MLP neurons of a small language model. Each row is named by its layer, matrix (up: input weights) and neuron, and shows model dimensions 0-159. Each number is 500 + 25 x the weight over its row's rms, rounded and kept within 0 to 999. Numbers have three digits each.
After each neuron's rows, "fires after" lists the tokens most often just before its 100 highest values on Wikipedia text that the model never trained on.

L2.up365:510491488531470509497489490507445488459502431487502520483554504489504493504516529472468508494553485466537525543491490471498506529472518461525462534515478463468506461490481446552501505519518490477526526484466518482531492489492493493483465527496483512511453485502496491485500478535467439470516527493525522503495495495466475517516490524512550505528542477523519498463526519478467497484491501505494508545484530513511479557495554524501501520496519494515484468476489513451480494513512542
fires after: "==", "’", " 1960", " 1950"

L6.up218:503476493484488516506504465537470535488469482520521481501511477489525458492510503456501488538499538474549519492492496515528491512486496446488494518547518487511498501494507510517466468529511513520446495489508509511445521541492505536527552538507506505465487468460498486476530500531480505525501507489505518448429459472459502520508456496498452512525478483521484480460467498514527521472469465517507471489507503490518457539517517501506505507472471506511502493518424526503510495442513508
fires after: " |", " —;", " of", " the", " for", " The"

L6.up42:517522503539470496497492502481542514448510500509475462554580487535513483473472523482518482482533500507471507572513492488513478503485519510473523481489512532514493498474463519508507474488554505475500487531501506473532490509425497525478519537493518492549479493507472522480523489518498523504498496453510480531503439515491475480518538513497481490482487486543505502500509456498501514521471492500515497517488516519513473482513550490520488453474564467511477464466490479464493505516470505
fires after: " on", "On", " On", "born", " ("

L6.up410:496509523494511536518521520507527497496461470494453528474537501504485463532464473514494502478530548502495522504504553497447539522480429466513511488492480509498510467509472504477500530518514538503485538474475487521505495501464492476500495493512504412492506498495488519501524499519451526482465516496536493488459529500537514514505487493516464521477537527511528492470529540478479517505500500473498489495515524495502492464527497473526470496514480522457518476519468532466479543435469539
fires after: "\n", " Great", " the", " Back"

L4.up497:498513471551504485514482507484479520474517508485498496515532487499493465484491458486456527538524499545478547520508510455487497465487459522507498531515474500511489523490543467565549505532513544491533506509487489481508492523525526508475512513463488573511487517491491484516517461543499517509482462471470462561466502525454504503532475541526517491475520500517477508511485465488504464469501514520486471513473475495533516473521458476485559479514464513537497488502489501496498522490483478
fires after: "|", "-", " was"

L2.up577:526533503501509497574529497491495462482495521517481490513482479505518484505485490467440530497520507542510536507456576500548489482489499507470497525504525477528505511510512529528487513512497529477456503529514515499506489511452476494480461508517523488543501544505503509505519510504524480509504465481496434520453495439519528506522448525538532502472526522510470533479489486497493492492500498532481504510466449527517516471503467522484487492544508514480477480510497497466526564480506482
fires after: " was", " were", " been", " is", " being", " are"

L4.up414:498531523521518494512497471501503498518499485546532505507492527512517493437507508483525530523495525520485511458509476497516517475468459491467452495450557517499474493536551495504478491557521487508474539521451493443525504529422527512498484509478554524524469492496495515510507497516485497483494488457491479500490517486496497474490490502510500526466523513486481486484485483495487430520466553499524515500477482495533507498524502473509520486495481504577463508529471522490478533490526487
fires after: ","

L4.up25:507500526497511533475497509501448520518515550449534543485495502531482515510476510470489535467492468488487483511514499484514503519522542504445509509539488481439515471548519470494525488512481534500469506488489525518473519506453466532511451474521517476508467480532481484487505492506490510504491484514538510547491521489463500522522512500512462495519510528526493491493527489493491510487472484453512473504536479513497454569482513528495565488476507448451528502510493514508475524506539542
fires after: "–", " in", "19", ",", "-"

L5.up215:501479480494465505489515494513487539513458493451470497490472479511472531485506482503526532538500519557452503507501479538510483478503484450498538495500492494513529451517475471494506513521500492522510481514510505474481475486470524522503514516542500538493501498489483513522465481505510547487535556464481470489457478439503463488437531462547517469502543515498499491503496478519506523511508447521500515504474503538526537490521506479493488511487512508472477506510535543494534497564475550
fires after: ".", " between", " K", " The"

L2.up527:473477477505527471461477493517522488556539473552498522547497513508498482557531502512495469498486507482521498470554495463501477466477522494519479491508499499556504504499516515434529447540542488517483520473489515523519490451477505500483467462483455497470488481515499522510502515489515496488521465510488497505471494524507524518502547495524515522481477452481513489510451507510469519493527475543482468489480515490511499462485484517508527518464551541481535480500533523488493540497543508
fires after: "-", " Time", ":", " •"

L5.up532:439491483490494477521485546478487504525497522479496506499504519520472487492480520529497483481530550477494510543473536525463508489517464505499505455469538556450536498495508518474434529504491498466495494483487479491497459556453519545497491510526531437502493504506503503498511499520486500488483471539499485484522514500467529541494493481506485526504496489510501544525531514493454501552524526476498511466441476483509515485436484475505504489494525481500528546496515537471518521499489482
fires after: "–", "W", " a", "-", " first", " second"

L4.up598:533506464501466533517470505539506476496485494496502506487519546547486490510497553505538494530518493527449524523493480496470478453540478497499555496488468469525573465525518519497535480537491481515505491535482525466453502523485488479527512480498477488513475532541485501519480462520497494519485482475507505504505451473508490513511491474463462481533509472507519493528488481491519503517535492538460507505470506474494501548483473475521497537505534489495536489541545485534541483466518472
fires after: "W", "E", " In", " same", " that", " following"

L2.up312:544476484533514464521487475523522493471458474501523490515514509464535499515529467524496482501510483510514530507434530548484468446511501487528506486510504454476521501486523458492521479478472542481496534547492501451486487518514516511451525538524512499506573518463566515491503523503495468467460483513486507510509523481502515469515475495486508506486520483532459521504478515479477520468494484480510479500534473507487528479509493496458483497524504537558454486529497525515483519531483486
fires after: " was", " were", " are", " is", " un", " m"

L2.up321:460520496509538488499470487506467523497488540522534495531557473462513490500497466462524479500445508502484521487510496490524508456478471503496492513506500472504525478482525507509522482487534525458518509493483527480516494551505499498570516462467508514534466498538467533507480465507497516497510494505440495488533464509512451456526513510520512534490452495506534491475503495546481504437479518501481521486505469494565504504529501552533486499496457531472533515524507506472494483499515486
fires after: "==", " when", "-", " he", " if"

L4.up480:516547512497487506523479507470511507482514495504540504528492501510537491523461495515472545485486509512482511522462501494509477476508511476491450536512497449524448516513497490504527505495510521475462478512501473493529567487461470538464442512482535483532520570496489503462534489534508502539531488509507450499513494472515536530509477473504513514504540529509455508476498511523443498536501478489432489505496472523501491452522471545497501511507489481498514497522483497471505499468513459
fires after: " was", " be", " is", " were", " been", " being"

L5.up22:483501512516489525523498494501486482489513501494545471510491476560488522502481451464527564480554490501499493471494447450537488542523473493484522483480526458497545473476491524489486491472528472530549516508496490523478450517514502437495480480513522499486448500499510493525506514537466516522479504496495489543513501481496533460538477455507445472501530499440513502544512486504559527495493498519507503497467513497520528517478511463499518527477512513522506523519514472510513488499477502
fires after: "N", " R", " Ch", " r", "°", "R"

L5.up352:589473496470454498501531498506546493490495515486505507540475513514507483494497520521489473519519475515468478494507498499523493499549504496515539486518495544479561542458458478488516490497483496491485543536479489566486506514505494506468464491480532478507511481497450499506513483500522480475536519554509529498455537522481561478474483490487507504526490459488497543457476485503458495485488509531499543510484516488532515491453498465516512474496504496476490497492516463498542521498461486
fires after: " ", " H", " Website", " www"

L5.up465:469578516513486495527481516514497494463473544527499512478508482529513477507446489536522467505507528467497498481504500489462531503503477470498516511449572488550526513468519506486500498501532498494466524527513487540512518515477545514475539490520503446493492460481517463513505464522479522472493466525467487471521506476495520487509491450479544531519500502510496541475453517482530494509476496479510498507511513476507484495518512447466468467504506530488474534520498479530472542537495505
fires after: "W", "P", "-", "E", " the", " Pr"

L6.up32:499505510488505475449446470487479527510517454470542471478478514502496500476487496491541534501495535523522500448486498504491512535502541473473497511492509462507531532488465505530500511454475511504506491498458476453467497509501512521482471525499526448519474482511511500511505527496532514446494487507525551517449516513516512445483461491451491483486515530484472483447525520498515487476484570501494438491501491508506515537519483464493495554474507512514496525484485490511509495516462529
fires after: ",", " of", " at", " by", " |", " for"

L5.up27:528458479481510526555485501517487489509527485496483515528505503529498519501505500510530455495483504557507476493489503497529471467516511481484485511511521499497501490519492514488454534504488507482485474529493486507483514498474513508501459471464496526481548551490532557493522513517498514467498453476458530524558511471498526423485475479461507544504535497495521495512536500540478491524494513444480496545509533513505477513462485484514524541523501509490470531536495551453452482498482483
fires after: " was", " is", " were", " are", " became"

L4.up57:461506514498488516468487508477465508533490479488482514500523458477504503531496507454492468445506517483531525513512463486501496512505528457463509530522526538493506534536523466533508483504534503496560478488480537488486476528475444482528483508518510546436526511508439503517543518503467495522549493499523525493482509522488493498553506552480482536480500511467457474491552490534505495477527558478496509478514514489467499476503502506481494513503509489517508535470471496477460521476502500
fires after: "′", " a", " A", " E"

L4.up343:485474462449500513528493482477519494480486523512514452549491526448482499517533492504526502546496499529475502493507507523495542495478486482508537510521481500487527496534507524526513491449478559552511477517524495461462482465509535508482475485548501495528511481493547495500451474489492527474514491528514512502510513515493490494479546488462488455489496514496514522476435509521471513505514491540525486426491466479537477496523480548512484515527544473501518489516529482464504518502524481
fires after: "born", " K", " GF", " H", " |", " J"

L5.up475:546522512495443518508492490531531471481513468527501467505477484490506475496483467486517508466531495490491453521514483542468482484516454483520503504515512461477491478504477498552482503530484479533486485521499495516505504522488536507575506530465566477554510479460513499490537450539509484512517472533490488495545508527476536492557498496490531500493517496434465521539497491504533503469495505497490488521481507483540485483470487519487499546515449499526487487492502474483483495470525476
fires after: " a", " is", "\n", " V", " Time"

L4.up277:497477515527462528477476533516501540493533503518466517526541524508483465527493451492471488545477520496550522509525478496534449493485472463497471502529507490479492532492496467443551480504504529514505503499535464504522487503533479527496518462470512479467485529481504541512529518523502470461495475466462453551521486493484484499544478536519494471470471498526539495473513554507466550489509465495511489459552472497507523475514495505527481503505508491515479479503505481500517486482509471
fires after: " ", "\n", " is"

L4.up116:489479506486469524466507512508505525504504499487504501468454532495528473512461511499512510504502467465507455474512503469485465494487503445451510566492514517478516490519484487508555488483511521489467536465482502506481495514503498519497518528517522476472491522527522545516451454532492478525479481460512515585515500502471523503483535504494528519478505532508512487481513539514538506496503505523501521492537480437512477533493479468527515534511489436510523496487479501510482505445555495
fires after: ",", " United", " New", " the", " Cal"

L4.up470:474514499499497502480493541528499508512504487490465495451481486520503484500443541476560498478542524421478467532533505508489526510487499469494531527466481505481509492502479524525546526506508530501478477495454510503457482547521458493501512498490470524486519527531491476512521519479530522481548528513514489488507517506475466491463498508467550515511518519464504519469463505512538484494506516477519487505478483485490527506535523454529515505555492524527504507531487477473537522457540462
fires after: "\n", "W", "E", " ("

L5.up499:480505488462523508491516500548490478512458470507469507514507530539521489505488464453495468475528491539488498524489482512529476510498516505511484489511508520530486481488514458493516456518500502541488541518539538457497485491519475509518515528474455507485491503439517523501512503444532559533476487526507464508529477477490545500476469482479475501519476518515509516497487461491552484479468490493519532525543464476499539507501554492508505487539467493511430496487525498492530534512457496
fires after: " /", " km", " mi", ",", " was", "km"

L6.up67:516469491503488509487452507482517481495410508511533533553476517482482481535494516521456499526511533501510490534517494503523512499459504430552517492560533491489510512479496478530552473512498480499491489471477454506483522547504542498516467470483447520485451529475496513474492471482526511557502519469490502451509547529502495517485470526481487485499495517480504503501478491508494533509513484477495497500517467481542537514490518513514483486512501511471510492521487506485509464458523465
fires after: " |", " L"

L2.up320:509462452493444494528482500523543490530496506507504502547498505489480517499521506515531502519496481490496517474479491506499503503534490470504492505460499494469509519528474530467506514523488503538513497556486514546499502510478497427493484482512544521497550515504499485500503505520484448475509471548521516516512476499534543468528525473474476450467465474502483527496510473479477434529511539493483482490491528446509480541524504502511470482448488567527489520534512494497512481487535502
fires after: " C", " H", " M", " Z", " L", " V"

L6.up332:504518504545494489456468438454442475545512499487513507517534502487478487535469501484508494496492513564481537513508482517468494498514510515523521472474481510460519503461500498498499489569544509503512489532508491463500497484480517522519504486450500476525485517505472507490466474530528496500495470482488530492466487504460517514543499545541540514482547468471478516527480494523467543476486492513477502471504528448474468476535453478520499504487523542511515488496512519486503475466473520
fires after: " the", " a", " E", " first"

L4.up510:524498463506498521496518496520493509505497466492512500472498471472530485494557489471519529481554487495449509498517488524474534501509508512497524513496513434515522498524480487553474464476502500510494526515473496497522522496482466524482510452488557509491492475472493494537466516468545488481469487498527512503499515455497521516483512536539445457505495494513454467478503474543524479479472520554469461503536496489521500494517487489444466495487517494505511502491538517504529539551523554
fires after: ",", " Duke", " in"

L5.up263:465477455521496513521501531530499476519479507533506515513492465492507523487507489474445517502451503466541497494497508517441494507511520478457493493524509466529535490491507504523496503534503508492457513514453516523548458535460492523480475530461453447540448549501538536488538516476502542507490487511483497457477509500479500478469483488502513546499482527508476492502479527531490509501484472497483505481519496495527514454462507499542515526502480484459485537534503501521531461503458508
fires after: " 4", " 6", " 7", " 5", " 3", " 2"

L5.up171:555495485550508496546503475517514473529518527442462502477460520466528497534508470502502494501527464501551499473523495493467482479489516503516426494515495475525520460535526517531506508517441444468509475478528512459490502548535486512527498464478526527493475498474497475551542488515493523439515459521513487504496504540466486556509496491485503499503491487494467488525508483475481534490520529496513503485482469483504518489479485499509524516497494543491534477508500526501520507520482475
fires after: "\n", " has", " had", " and"

L2.up371:515491512491515500552559486480579522538533474496499476497467509496500459521464515483511529507524491446495509523493522504481488471480497480490481495456472480518508508456513535481482501541451499503474493504487485480484477520484509493561488527450511494551491489476520503534525518484511462468468484517485534499473512478464480518480468497513531486520527486509523518450511509528510528518437538518521476517515468509518532496505475509508476488505473524500562530476504527486521537475490479
fires after: "\n", "-", " \"", " (", " H"

L4.up501:489446518477517520470514510501514520475510478550519495557481501508492461532499505498513463523486535506499521522517499515476501479477467550499508501512536519488472469535485503508530502514500480484565515489513517506474482511491541465481524471474441561476480493491517535523486506459514451510476530458445493491519505510524502487508486452517534468545491549508491479480557528523502468487502516508496501469471462486502495530519522482484495513494530545528476493480488514514527466528485464
fires after: "\n", " Total", " |", " Sc", " Singles", " Chart"

L4.up578:451515481521492479504517497487511465508463519511468488510538509480495525545496468482497487525506510492516460498498521520512487507501514544535475522452570491505533510449480535506501490460514520496507532534497538519527475485506502508489533485504470524520541510519494484480476483459539538524526502502486496513495509468474521483520475480488465460492477498521505503520538513498455446503491503540492482498476530486539474496478428465525500560526473520507463486522477502566477483515525509
fires after: " 4", " 3", " 2", " 1", " 5"

L4.up302:501520497484489534479511476476504490462490509498553487508469483464540498500498433510510507490507490514524511481489510512455523490521523478507477513477486506499536520513482458549513483548489521507479531506511460465516496493497483489515491503494519491502466463466517505516516499507492514502499524491522534496485546474436463537487494483460528545454538492539493443485503519490486530515465508498550571507532509453489489511492476554456466515474508540500514497480531541478483501490493533
fires after: " the", " his"

L4.up335:491503515474496516519486510543498491492484503479542463514507497539488471515478493521529472502458497525496568528492456507519478534514452481485481488495500510494454534539485511466489425554490467528524513534495478498482544505485539510529486526508518482494487542533449506470525475501487556478542450450530494527493472501503500497491499501517499499514512535454511503515473495515482496468475492547463502499504454531479499470478498483514513499492525456522485484547494490479529512503496517
fires after: "In", " in", " In", "|", " was"

L2.up471:518503467499449493486485494524551526539508481494507494476498490520509480527440495496479529511488477501530501491513510537429506495503500525520522531499505495500490478526520583524519508509496529491483510511499477480459432481535521513501524537465495493521469522470482517515518480494544543480487528524517515503536536465490467505512540514482505508478464477509521443463497509479502462497496506507467488544478493512498456542502456508529533503509490483547508524474492511530513454491472512
fires after: "\n", " (", "."

L2.up61:453518449505506496517516534460502509543543554528497518522500443508523501527499502484511509530485511500518506526552519514479492432472487506519479509454491465535507506500489507486510503526530529528510507518488483514488517505480503469463466478527470496479468445534509520517545470481522502493493450505515487456490495520469543468477495486518544498531476490472530535501525521492512497496465466520527458516468477494478480501530500508510529473508514558493513518459460473512502530484528522
fires after: "|", "-", "W", "E"

L5.up174:513456561510511491487473532536504448518509476503453465574505477508529471512497491514518457481483488493487511530513488480526505500497483513540489496474483484493486497501478537510486488539521496522544509518462452471531527546502531465492458538539489526487492497539484501496495482509510510509481475481496471481500488497480463516547490502526537547504502525515503496453510492484514455506515464498508454504497492489495551490524516474511470512512539514560507470517505500432487519499458496
fires after: " as", "-", "|", " No", "S"

L5.up144:493519472493494484491466495515521481489513548486477519447469469499469513473516469472486453500547536479487484489476547511498469506490487448530516481561526496491501479484471492552540519495533525509472520543487494495476533542541478524492505489487502463467506490487541515504472520497486523554489494523514535500540537484462473509501458514528530525488498465476483489472484526512517519494469458500505478528503500504489582476537482521510488509510499521494458510501510526478479482469509524
fires after: " the", " The"

L5.up163:503512499473518502480480500451511508533478499532493498510536540513481467521544494502475495544491517491494538533480496519497521511502503542490566491512488491517517473477506520490509460485490487511497496521489524439471482471507527503532530496482474477455477484490507529479510519514477526496463505523480483484494485460460497487504499489464516504550500489521505534559479492500509519507488479444480501495550485455512538466558495480491482516484512486451445512505508471481564486460451538
fires after: "\n", "-", " km", "|---|---|---|---", "km"

L2.up4:545512527487493453504514519484469512519520499494515481471501528493516471520496536491493511530500474456479512531513433489562518522527499501478511515535462487503447514514528485467524452516502494488482504547521458525475475523476477473476479482507531512460512460483463526490469534500489494477506510471482486515500508457494528504489512491462534517490513497514484519485513551484484524488468520512558499516474513502513505492437537468523526487507480455528531477486466503540513509462482548
fires after: " in", " United"

L5.up531:466497489524545506489495475530505496495519521492461494507559475483512475516510520476514501485436510493464467513498495531505504512458463514506500518522491520514514475505454537507542487518481509575499489527519513467522502515480476494481507495513500511508516540510489466461540481494552461529518515512523471490521478476551478495515509516510492493492430501511478515502490493529511486488461550512490437510507460487481516481476475558466466547537523515487466506520503497519470544516515504
fires after: "\n", "==", "O", " Time", "F"

L5.up96:512510472522506518480488490502529520541477492479491473499475539486509459461488502470526441504498492498545495507498544516501519490490458465546516468506512523438460516527514469507521454478504500505506518491480515479460498526500530472532486525474526499519462524529500552492472485491499515484500480508546483501512503513526482477510496468457528492463506527514559515489480527530545483502465499537481510528487466484520463478509510514501532466466499531519517489450462536479493477534545534
fires after: " |", " the"

L2.up559:485528479505493516472498476459524500450515503512472501523504504536497482507481536528483549494463507505470510528494482489590491494472498501554471500494511518517480546492477523462467473546496523514483478455501507541467495477517485499531499533502491491501523524533461500538525492501499505448518460456471497498493505506480509502506500501468481507508447517497551508459563512547493507529493493470478502504512498495479468521502514472481478462474513502460487482466461551524530492506488524
fires after: " In", " signed", "|", " made", " in", " re"

L4.up395:489434509475473512485476497506492480497466507506507490551508453496503489500486486493522488495475533465559487531518475463479509485521528504480526513446503501500477483506487463518521487469499535461529484488479515512511455548463481472513580474498510531493534518503515443513494551509525485522487523461504474518467544484503537539525497462520494509505557536496505528463501558508533490482518528504516462504502507495439495489481507510507502511512505500503497494519501512472544477497486487
fires after: " 1", " 0", " 2", " $", " 3", "^{"